MLP neurons of a small language model. Each row is named by its layer, matrix (up: input weights) and neuron, and shows model dimensions 128-255. Each number is 500 + 50 x the weight over its row's rms, rounded and kept within 0 to 999. Numbers have three digits each.
A block is one neuron, or neurons of one layer that tend to fire together. Before each block is what it responds to, as a language model described it from the Wikipedia text at the highest values.

Description: Temporal prepositions and conjunctions
L3.up970:471458562535547514508480545525567570524503494649486498426540400561622490490556534447609489441507496508544547534591498475514552503497484457526505607458502532470524517467449517454473423474485414516494472481434485498479571534503519538476467525487518458484458584473492516538563508481513438441534450525472519453626457544419511491549514608527576530442513582534511438520508456447437498509504

Description: Temporal prepositions
L5.up49:517416489526495455476427481474415445484471491559577550526524511611521439470542545447516567545525529524407501576451529487423521475526540479600487508517434521555484479495455523541585494515534519579508528434494540523498467502422457497522570491436554476550457482572503528466526477437601470618435495558480441431484421562429495502440545499568485486552491469545509488455463448494391511498568
L5.up85:492466484537537563510473538395434482439579481578555453527510466535574472587525532382548519551527439453460488401472486446603430459405507483542544482525516505486392552407474544565434443534434522506446523458447439451437476515492436523520493610414448549509549477467507525526507496508564459497550414541494468506507564508445505483521516480521482550542500511504561614523543495516578580498492
L5.up114:352431509476535476446548470449473410499541561539443533381487538523523564353474564454460479481582442452489565552477453554456497493477521516459504537422530450493497494499498546517560524553438408486503445432471476392503477474503518454516571482413426527544483446573507478516522498464571507554490553486492557504482471468478516560417546545529408507543510544496460595667530578588448544493472
L5.up182:501476560618550547485533525425406418520501438655500520486467594510490438497547528572488557483590438498446528546504480569477530508483399457534526600455549557398510545489576571533579452397452430511462523487521472478454528581507561548622578506519388507482543506452565421462599432435526465554518478482484526531595393526433512497467542527523493531476439596550464428519554485514454501515498
L5.up187:443507467563422526565506466536574523554597564452500450527393468474507501520507494452533452526591457423458476499509461556497507518556528439507396484478455399535481454541514419496532493510534503553486533523471444436459625491450551501452560522566489437505463482523480467509416497504539485455440433504599501436536525465520408517455506559479453563569416557585429515505460415638518528582517
L5.up242:556439492492523470463514509465481503449527552371495539470554452541580434482467544517551555524426547506437552489533520504494455455417544431565590506428542441550424538479574542526523488504484428513482526424519406452510614547456400485441472580519477505544431474456451444477490497443557560539505510418542514549488513473549510457517540501518494520466446627557512492483478482522450513474502
L5.up277:448477538421463540504441471498534456575430465554421435483446439345555527536481525569597522489593423545537418460565504472482534540534424496439550532567524508488489574458449528452507473559525441524499550482505536518497515606545556509447502488529521460463549478490414613536562474549500525437505608494523562450521499496523437516532447469500558542460453497401486478529499503510516649436500
L5.up301:494392434574463491499484547530524570490498469465522424596454555546513462516509519491562413544584541503446635514510543484506447464476494444459439579611579540432511485486507482459532464486541606509502445539515452546466567516476529526574439568489502472469504584502504495409518415488482486561459484476573468479612568341490450454538520571517467580538554512436459533463479506508513523529459
L5.up317:569489487494576562564590461510504461451441542508477480521549502494504528433480451465519569522483503420468405442468485436565492490510509566392442494507532543474432508592511430536472464468476523421443501566465457452521503496390500475492502537497468518517459498542430498513503477554552573378610488564497518529467549530531401473508583525541552510592454493473552532522518490435466539486402
L5.up371:509422509561441532532499508480415538465584490442508497476546485572478532515578580516599506514476566512452495495419498542483384489450556455558482505546599534535479536479494448508478386449462529498509469427443539547529577525476454430513558557430471510604474494562402557498432530484571484467475539510518506552506470546455446523435540570534522353503455453484550478469505533464539442539418
L5.up377:400524601457478546518507394558593543528522464510444480497476565394519528492517489578484561489609421504559553467491431525459557558504465449576487520571425491488490507486416558482456519511495556540422417527484510511496468521533549540409491524478487431485495553430515571583480474477514524454464574514547494519513403582464495516525614551495463529405526387474445421583486570418587592548453
L5.up460:528493486482567491492458514477598554519466505455369523468468521520604430545481517522479476520531461539472571527426451488455465586534551525523420467535500483416534334488434571502470488525542556539403474476546487459470526559545486424461522531540519354577543526519569485488537481527498383442605463501478538403499465519532453500524510528482560519553507565552534513444445477529444629512472
L5.up495:565482441509512527427507608534483542554557494543560492444542462504415503437429529520511537531555460496513482558440450516584526512537505431442465622531547508440512569529531441417604371479482417549461514609510556425534580618515435458545533343564496482563414468515488607438547451537516511518459448500480544453531460351471449439501459539470486445463444561433449468486500507501493468516425
L5.up516:560560609482523523480495482536635563451494443567475530511516565572559538388546457501602576519569443522543493471419451506577488517482561450437516489541494534560483483471453478504469478487569409481495469481489500440475535532419497524507516584450520464547497470534476508393513468459437440478501494489434502482493452572489492527483595548479463414551491446457476446631445469529576589500515
L5.up710:416512507518535452526499453471466492428516472573469490490464531455505508496534568446458536528474497363516467446530487548487514486416372495475570532462482506525593369469454483519462454511452480529487499493430523562421579618518481560455414480512478512504525516458509578428564538539491466512477536498411525560544549517428489479475565455490540545547446595493423409530518506561512511378416
L5.up804:437403467532540562416420533461497487503577520500459506480560535463513519417547614515504482463551443495419483408542548557500533361433557409613473545446450441352564519480475401493514535529473550518467456502575523510462454494552565506434481543545459504499445571449521433513523569425530525509411458546528518566455535487544505530489467571515457503465502489530482444456467481567482527406429

Description: Verb completion pieces
L5.up87:508446440577533581542506547463468449462592608399504495421506469532484534473551542540506472420464583580416516506440548524433503580507537566471510515516528539426595473423408605453617457538533482500477490497507480506493417472454546445531549592529501501514496505548454441549466469470499469480514417490595537483503380522470433500539540465504513382627518467483477463566568463540505518430544
L5.up138:551485567467460536491564512482504512442448517568546553514540585445595422481441453539524379426453611525476445547533511600490418524477471499449492460483645474555486594508518513470543548585473523487382452489466402517531469464438531552454538584477540548566446543570473484461474564431625492504477500443458469459490427585607498418443505471529510577513420450475537554520475591494403494476512
L5.up200:512445522520543571477514455527462464403496472387603420615514477463538501565491464557568489504522485498466448628511470460646550453458472474458519556451541529453535528567562544480476523409485533548457516445509463421454531414458522536526402558470462442443475614454481465541499576440579510562475523544443434463438527539563568491496543463509465475557461480446521458492458454506438469427559
L5.up235:522479565571541485457517407493499452411591511522504579461491487548520478505464587463509433463409479436432499529530557560592461485621548509542506567507532516412497453497426464463512516504546457498532492488481514529466416510537527581516464528456469478471515427462443517569554555551611514537555553441537473485423495559504469519439473515506519484499555479454512463490498466572414547486503
L5.up264:558554455504428514453457479440545688606513449458510497377454428649513453477592529485529465492449447548493556466401480475411459503509552489455435497568567494535521491466500516430632504571532491466558561462530442432513440526531556484497593517392377496524449557443531492511461479422551543460492439478518438568488530548520516437461502569547494457609429533543470541534518474505487516509497
L5.up486:462439433543509494455606421466415448519445513512500534431470605542441499454439389563550489494524422445527554435498421523513466532592535491593429576515434518421488540480489612439452424397454538405527489451572423492480441486464508470518533581561512499498451445479517459471506538546477511402408518440531418514484511544485382501515583437492493591498489473492593567477464520532410528614426
L5.up489:463450543484403565447537490559496482497574381523564427515530495461466491374450499536453446514537483550511427476541481496487433468542431471576476519427540512540518443496547514529592543590521552564551405430536335489475494527503553530458542519576415579508416540500421519497514602502569539487491516517448429470463500593524490536565483398508479523538458469459515560473518534467457522527509
L5.up558:432488488404581524519495455386481559560592518516491413430427484526562508484543475487557514459554525434527483517527481500547499512567432448470501382542515609490459549409487441561521516480480503542526472468439497461445476502550587537518480552407531553542579489527473496578582457490578542448482494555497514524494528540516535566629444477513540503549445441510539446553404372520434473492537
L5.up572:483500452544527486540548558472518356453502517421498466580548490460494527423510504461473467564571430546390474553495504534466473411437449560548425527512577464494476483484466481560576481501489427532549493551611448440459493496537587558443437430472459519522420478506432596597554520583527580494496484499493555529470543580565461450503509474578562528497521568516486513528508540434481521507496
L5.up666:559500538493481558484559472561509492567461549439520516438457526509499408455549506509512535546445505518442585402444579429433510469513471531498500475503643426437515489381450460445500462382566523592489432487520457505571437475521541519450541553467490539482482570513598558441546491514457571528421492546482532471454485440586501489465463474406422524508597492545455556518521547582493357506486
L5.up758:571536461482525565490505543524598555427438423451516479593496517519494455527477596501567536500467539528489430459474469535500484445544478376510568458526563382437580397560403478526560473481500540524405548499510504519529443461529572541546467482470517403475405426591545482494514574530562539446514451608566546565446565539483538480484506452501420629487502494485541549475588542516554486598478
L5.up835:550655479488510535499470442514528435472575492524499519440465440538475512612580564433387524464443570503499525436511508523538547565461585527481547475580531512486520496476475465397445380487507524408441497606457446516471448410512537437430521529450380474530451442414503492492570480528613551548501515473490388432403576469529546466509565525526495589550481462552435474466487466436524533432481
L5.up865:566522450499451518349506521533531524408587486514522531494544463496439574513418518512532459581406441389506452560418491552514385585555479514457517541443474501495413470481567504475458591480538417512465476471564447500465481460475475516562472457490549603446553516513512560557596496523447506513433479399441490411475511462475524411528431523484464592520454485525481605437598574523514513460460
L5.up928:533508492512500481427431502599556460539561456476493406503426494423421497452571400490495469584481565420599556499497542533533482529586573531482438539520482507408506551486511562450534494608429501529479630425546379471569506516500417497427563455434509573500516450563453517481560491431506495516469517512519484457460499463460545477550590399424508498508475460478466481505494408502467526465499
L5.up951:503503525472444456500412523480500498458530489486682476549552462573535500497454576492559446513577466531511452548450469503513537456528531419458484503464565557421474451514516556396613484514488553540515499413475548621501535447455534581495538511483442533491406499580523585485503564462481589467568469424567565446531461580470499453526459457541436528531441440475503462482465533513477472511422
L5.up1019:482348517493509480517479560507461458531663418454556523493566407484487445528485549451451491472458462471436542610492582522506516439494512490478487505539637516522495497530506528470489442411477397523552462488527498541522555500505399393605564536486538456567527352454365489461518519525550494468527621478487517473475494487462491463483507488522548436492432428385583500427502475507443571526444

Description: Mid-number punctuation and digits
L6.up14:509555475506588520477450523543518541393490484473435542489453441456578504529511542513494467506532512535461516490529514519520485460425484481617601520400501483479418419529474518528491453545500550587514516500462492561485547529403483496504583588506441564465509457465552444630400422505386481469511392576580499475581530499516492528585559612546531502509470478567520401458549467490549448523479
L6.up206:603543401474500453486562574548475552538531460418515530515479445482470585603493594539438395504626523474540645390524467495514471519522490506484539518527655445550445474459388479445546472555521506449512491455444506460479505573473455584505616591554501530518436457516521479483443522510555429572521446465541490510428524533436508506550435501525541425446534468552547568574420494448456570492492
L6.up474:571514438556538547514444532506472420519572554463515520613509477442574506532468427458490622455437459448528475574411520492467428462501512437418460469497557538503458463562495564478515485519496466500393457507473510489540447507397418553481453572484508522491468395520537484492482544525586502523477502533531543645531545566455467546519425563484423446509432542553616506433475535507567511487462
L6.up744:466465494484552455481472433492449440488588501527491473503489534505495475572579542455510568552532446537555490435497568482591427451464422496493525426486473565475435467439534576529569390563504486477470473437471566498490424546431500484436468517508491526471416465484514576555527535572608477487548476484458568488474509513477494490575511549568504482496447474515597507547483456503501572509515

Description: Section boundary markers
L3.up20:449540422541495521513498545494527597482477491425511597595517570450475507511483454446491527543522428486536484418459558503480425576534527400472498584480522411501539484568424583391585448472570584480514457512449522499490559555418484466371592498541443502513489468522488384459514460601545606531522528550515502555533458568533508394550526538438403522518461506554578528444377497542510408565438

Description: Verb inflection endings
L3.up360:352461587416455602459476570590415480549504465415589524497509485498501436471468510452553527585456507479449487523585515472519428584526499467549492461522460439491574477456612514510532556549476471527509552466525496523424506534463422484522564494468417427447408524468437505464555520526527486597401599421612504501442492536486418526471446459593560497555451531566472555481490553521455589462578

Description: Connectors in number lists
L3.up641:476453461497523485433540488458563491458535580458465575503475490482510527573534448528538482577487580529524560390532591546499572448436487431500464476486556610426492540531433452391642481469556432584475467468459491516403457599393546500553540523489556600491526512496529596502524408507528431463623533496597293449486490436526561530524480503495472527457568518444441519457479513522487447488484

Description: Copula after subject
L6.up130:468520614537552538549502486435496526531556426487539498500478541472517508469530567516519423524524489438500505513489511468412497500620509423459521533401439502543505512469489477481540465528516521470500451505533543475526545483440499532515521543487499482601384546543505625476447460513500504481482500500542461546470555567465514543537492446515457447474449481498445495474531533575520465598485
L6.up172:496576478489536564425583412483533534512527455424576526507462450452440492505552578518460499526476493439425537529524583574454530496440559526568501518505508525524410423474480509464421536546536491508482473490535515498465612438497492587504441494526414467474380472483477656535424453452562530528445427472401470435444472572497560581567567461537424425507378569450530549446538542553378529481493
L6.up236:534531419585556520549522499341508510466529513433462592517463428486560443494507535522425551564433544530419608491487525571461465516503512431504451515519439555442513525523470398586444469464460465436549417519523519502468517466559376576410591445511529474449516475469542522498578439523513443472469476468521500525464469539508533572507540459582560504521591564527520541508540403478401435521491
L6.up676:479523535481513555464456552545486490519544611525499500606473369467487488601409527526398478513505535560486543503465552460431442476523529477486449523523530562449468431490540510422464430429579424475462496447521479462352503525581475548517489541533570479511467484495518570547578556628454461372483550526456495375474546548502536529567523423420479563538451582558423514478497528553528495606506

Description: Verb stems and inflections
L6.up29:427493505529423382452469468597584535519608466567474464531551467470420483419505542540488408519527452506518419518542502464436526552561487470521416517506510460491580490455607549450560487507472497506502485469624426431555534547527534562558496565536509484575460539507484587511501557443502520528460574497427502480535583529537460538583534505524523515390360420477459562503530449446455470502606
L6.up197:561441511510516528478477533559532508454457492469449416428523472484439477536378514445547435437575465519493524448459585537539506477457463415504490515426450472541528486438483510556479607508441492508509497577456415441448416491502424519424568577418416488554456514544568449461556483529474465507485561491568568477574493442547522553518481485477469518542460517444451530462537458603507515506555
L6.up368:494445531470537414517472486501511575443457551584451432518476449477521436344491468499492571495565553547558480506533506465524400560467440488583499530521563429416493559508518498534646536534497439507526429470589459497527525459476572519461491501459530507518466591574497535468525534518507596423462501569461375451508489584553648525518531503511467529549439567443516496505483531479479396520464
L6.up531:529592561496430480461547526606525511440553439474531487421518479550442494441478499459557457506546402526469548467472506496444433479530492490475510575406475486466509440446583527498530567499599492446478505529595442456551505497524516518496472525439511542417412492520521572475420502472498445543514533482473468525488545613558562507539522446501496506557407448499557500532495522505356512464538

Description: Plural -s in stat headers
L5.up33:578484580483547562380504431618542550478543501459497543471484513549493541476522531456505503481591486475488501485453490573544469470493375447530446455478546417506575496553536428462508451520448435525451522444478498482468424547407460502550459460526543508533459452629564493518474553471474499557531556572517550532457527586452418534500469539579508513474516493649459524574454521575583522470566
L5.up104:563528446457501557560451520509460508539572514426572439439519559517421476469584525455399549407447568427490495464515507507553509478568502552425425516523500484496514525424444509458517482534485472644497452458518553429424486481477439448502446470537477432541473468497606405504576539518500509559477461495479565483529558465467467573537462480549482543509510504533499451514638404529586544545565
L5.up160:540430526401508586522511502388557477532483538540556523512525384448440508584462559526437459483478485487575514322462485485467566529546487470422513486521542530415381465438548544389462550468475498479486638543499452461464494499608509528562501466587518463465449467527463518518484514516494459500467557500576508467407463501552506452435474471526579498483498571578454494501483523426518559578509
L5.up299:539462394487471565454475487487528545451452430494529517510476510556483591438463546476534512499459463428511438535529446424519563553504522493487486500602536485506537467540516471342519499496535473489545475487544534531513474516565475523539526557502501491526573442517486525573549459546554470512434491481531390504482458548429545530487471520559551490433523514519375541577415464435464547575459
L5.up311:507533492500499485500526445572502566428507461494578576536400346511524483504615582514462479499458404467518604434479499477600510502490458467579504587440569491413396494525577480504492515524514534559473391544532546508584606464552427566505466447403475495507477572490468528584458533477522505505488469488500418464572494473523516578489413508449567434488552459522517507506469476525521514550607
L5.up349:423442536523578466468463452522516500497447500575452579545541482430505516434496482457523444597518548462512452514516550531524475482509451435502518486456505420491472457488479527474609576549393503604548472578459493532597499472473472532503405442475562490422446502417508623441472437522466514423508534456550469506392559403583548499505401514557492544535525525568455450446583519602477464412494
L5.up403:491341475609509392471526535652542538474623537416502535514493494406442471646555436432505494466540475491553524434480505445527489426510519533619551511527471493448530451510489500481584418538511468499459524479462550613499419526480436593451506469452482541470459447447516442550446519488518449483574454441603422578461491445544534506527402538503451518537515518532528528557551471498504473559430
L5.up477:540509490527524500394524504451537455480546565497525523509425530502475468426540501456584388576435427477521504424461480488553525458470571421516469519502543420544571463455470482517540487495573472502458466545504524519526528514607489491563486543437531512525484480470552480482545526606440541599495506427503495436497462494466594369448528524465413517490560541514538466471529526482522542535492
L5.up494:434481537558445510468563509432484543526515511513439532560431481481474417452526550507506477500502477477501554566512471423497467564517495492486497522509598620459588443487548488509458511439467482516431575481395475460422541437499497478474379441439460562544461436473496522466516517514508524464523606445553518521452494537442547479603517456617504521448427518481412491504444515492600575556606
L5.up539:472379443392553546466562531512570571518497522506530537472541484456476483409460520584520442513501542471541537436459499544466497548521443465457578504502545475487505455416572564529480476462497387508543513468403489526480474574469445498484524488488504465482482397675493400611457506482483484519555510533554518412398508470573439578492497551544399533531439506523519520526556403493540488529476
L5.up593:528541429509513541417439469512516544485480500439585586453549528491571432517496474480470501393452450515461540477484520578487536608484452450516462558472565481507516547491446478487503394482478534547438509453463518574526453543485561492490501522507507486460473502523562400534527486516459482504502631525600530499436572488535471553510381514522496446475575559416493447524508607470537556534545
L5.up626:504506487394505569421524460555545442486475546467478399460576428427530525397490609488487449469461614598522514498515514533539500486531534478495411563541551528453443433472479486438560523521522476462500474558516437550534572527451504531538556541469532456573521511565522460567453484541520444538501439537498484466455524478475447592512487498459466527516499559523476416483536551533467496464587
L5.up694:469492431521492517427540501413434507475422564610583520513580470478531502473485549549465536416476499490494507476507500472515483577546514467412568466513523427565485534567490518526544603440448540520474558556540531596509570472571520560458468551442484483478502415437528454477501472506500494513462481542565541511552505413516584492409433508551460568494492492616519459587533496535479470484544
L5.up776:528459511533594575416593456459537463493558445465493463406530569514477471452503430506558517430478510533522539511553494580510628448580573460428447565613488583456516453480469428457572477442513501516467515555518418499386447532451507577587488572429477592515482498565581553553582562498417515611522498481545426490510486499461523468554550494541511597524503469434403576490483471528496449555525
L5.up902:460511580565469459469468505543573455548444516495607513514485513624529430477507494521456502446446504472500521498435560523495528414541534506456440485561507525462454459449443519487452515525446472488595511501477439519411607536449475545456555437459423570518597438531449502480440409524537566531569452415527653402506530480548525491498478517556590433615435480456452458567468483552534527544537
L5.up933:543436395491448485466598515526523449497555549454571546491536452565415488469499611531492428477492494458499555450428540530531515484492532467574507459538511605464535509455447546451529463472518520525481451549520498499505525503553465572552512510454538483488497526472509496515473425512588560426518535399618399442432503491502503490511421470625539455537432512524478529452499415527519447515497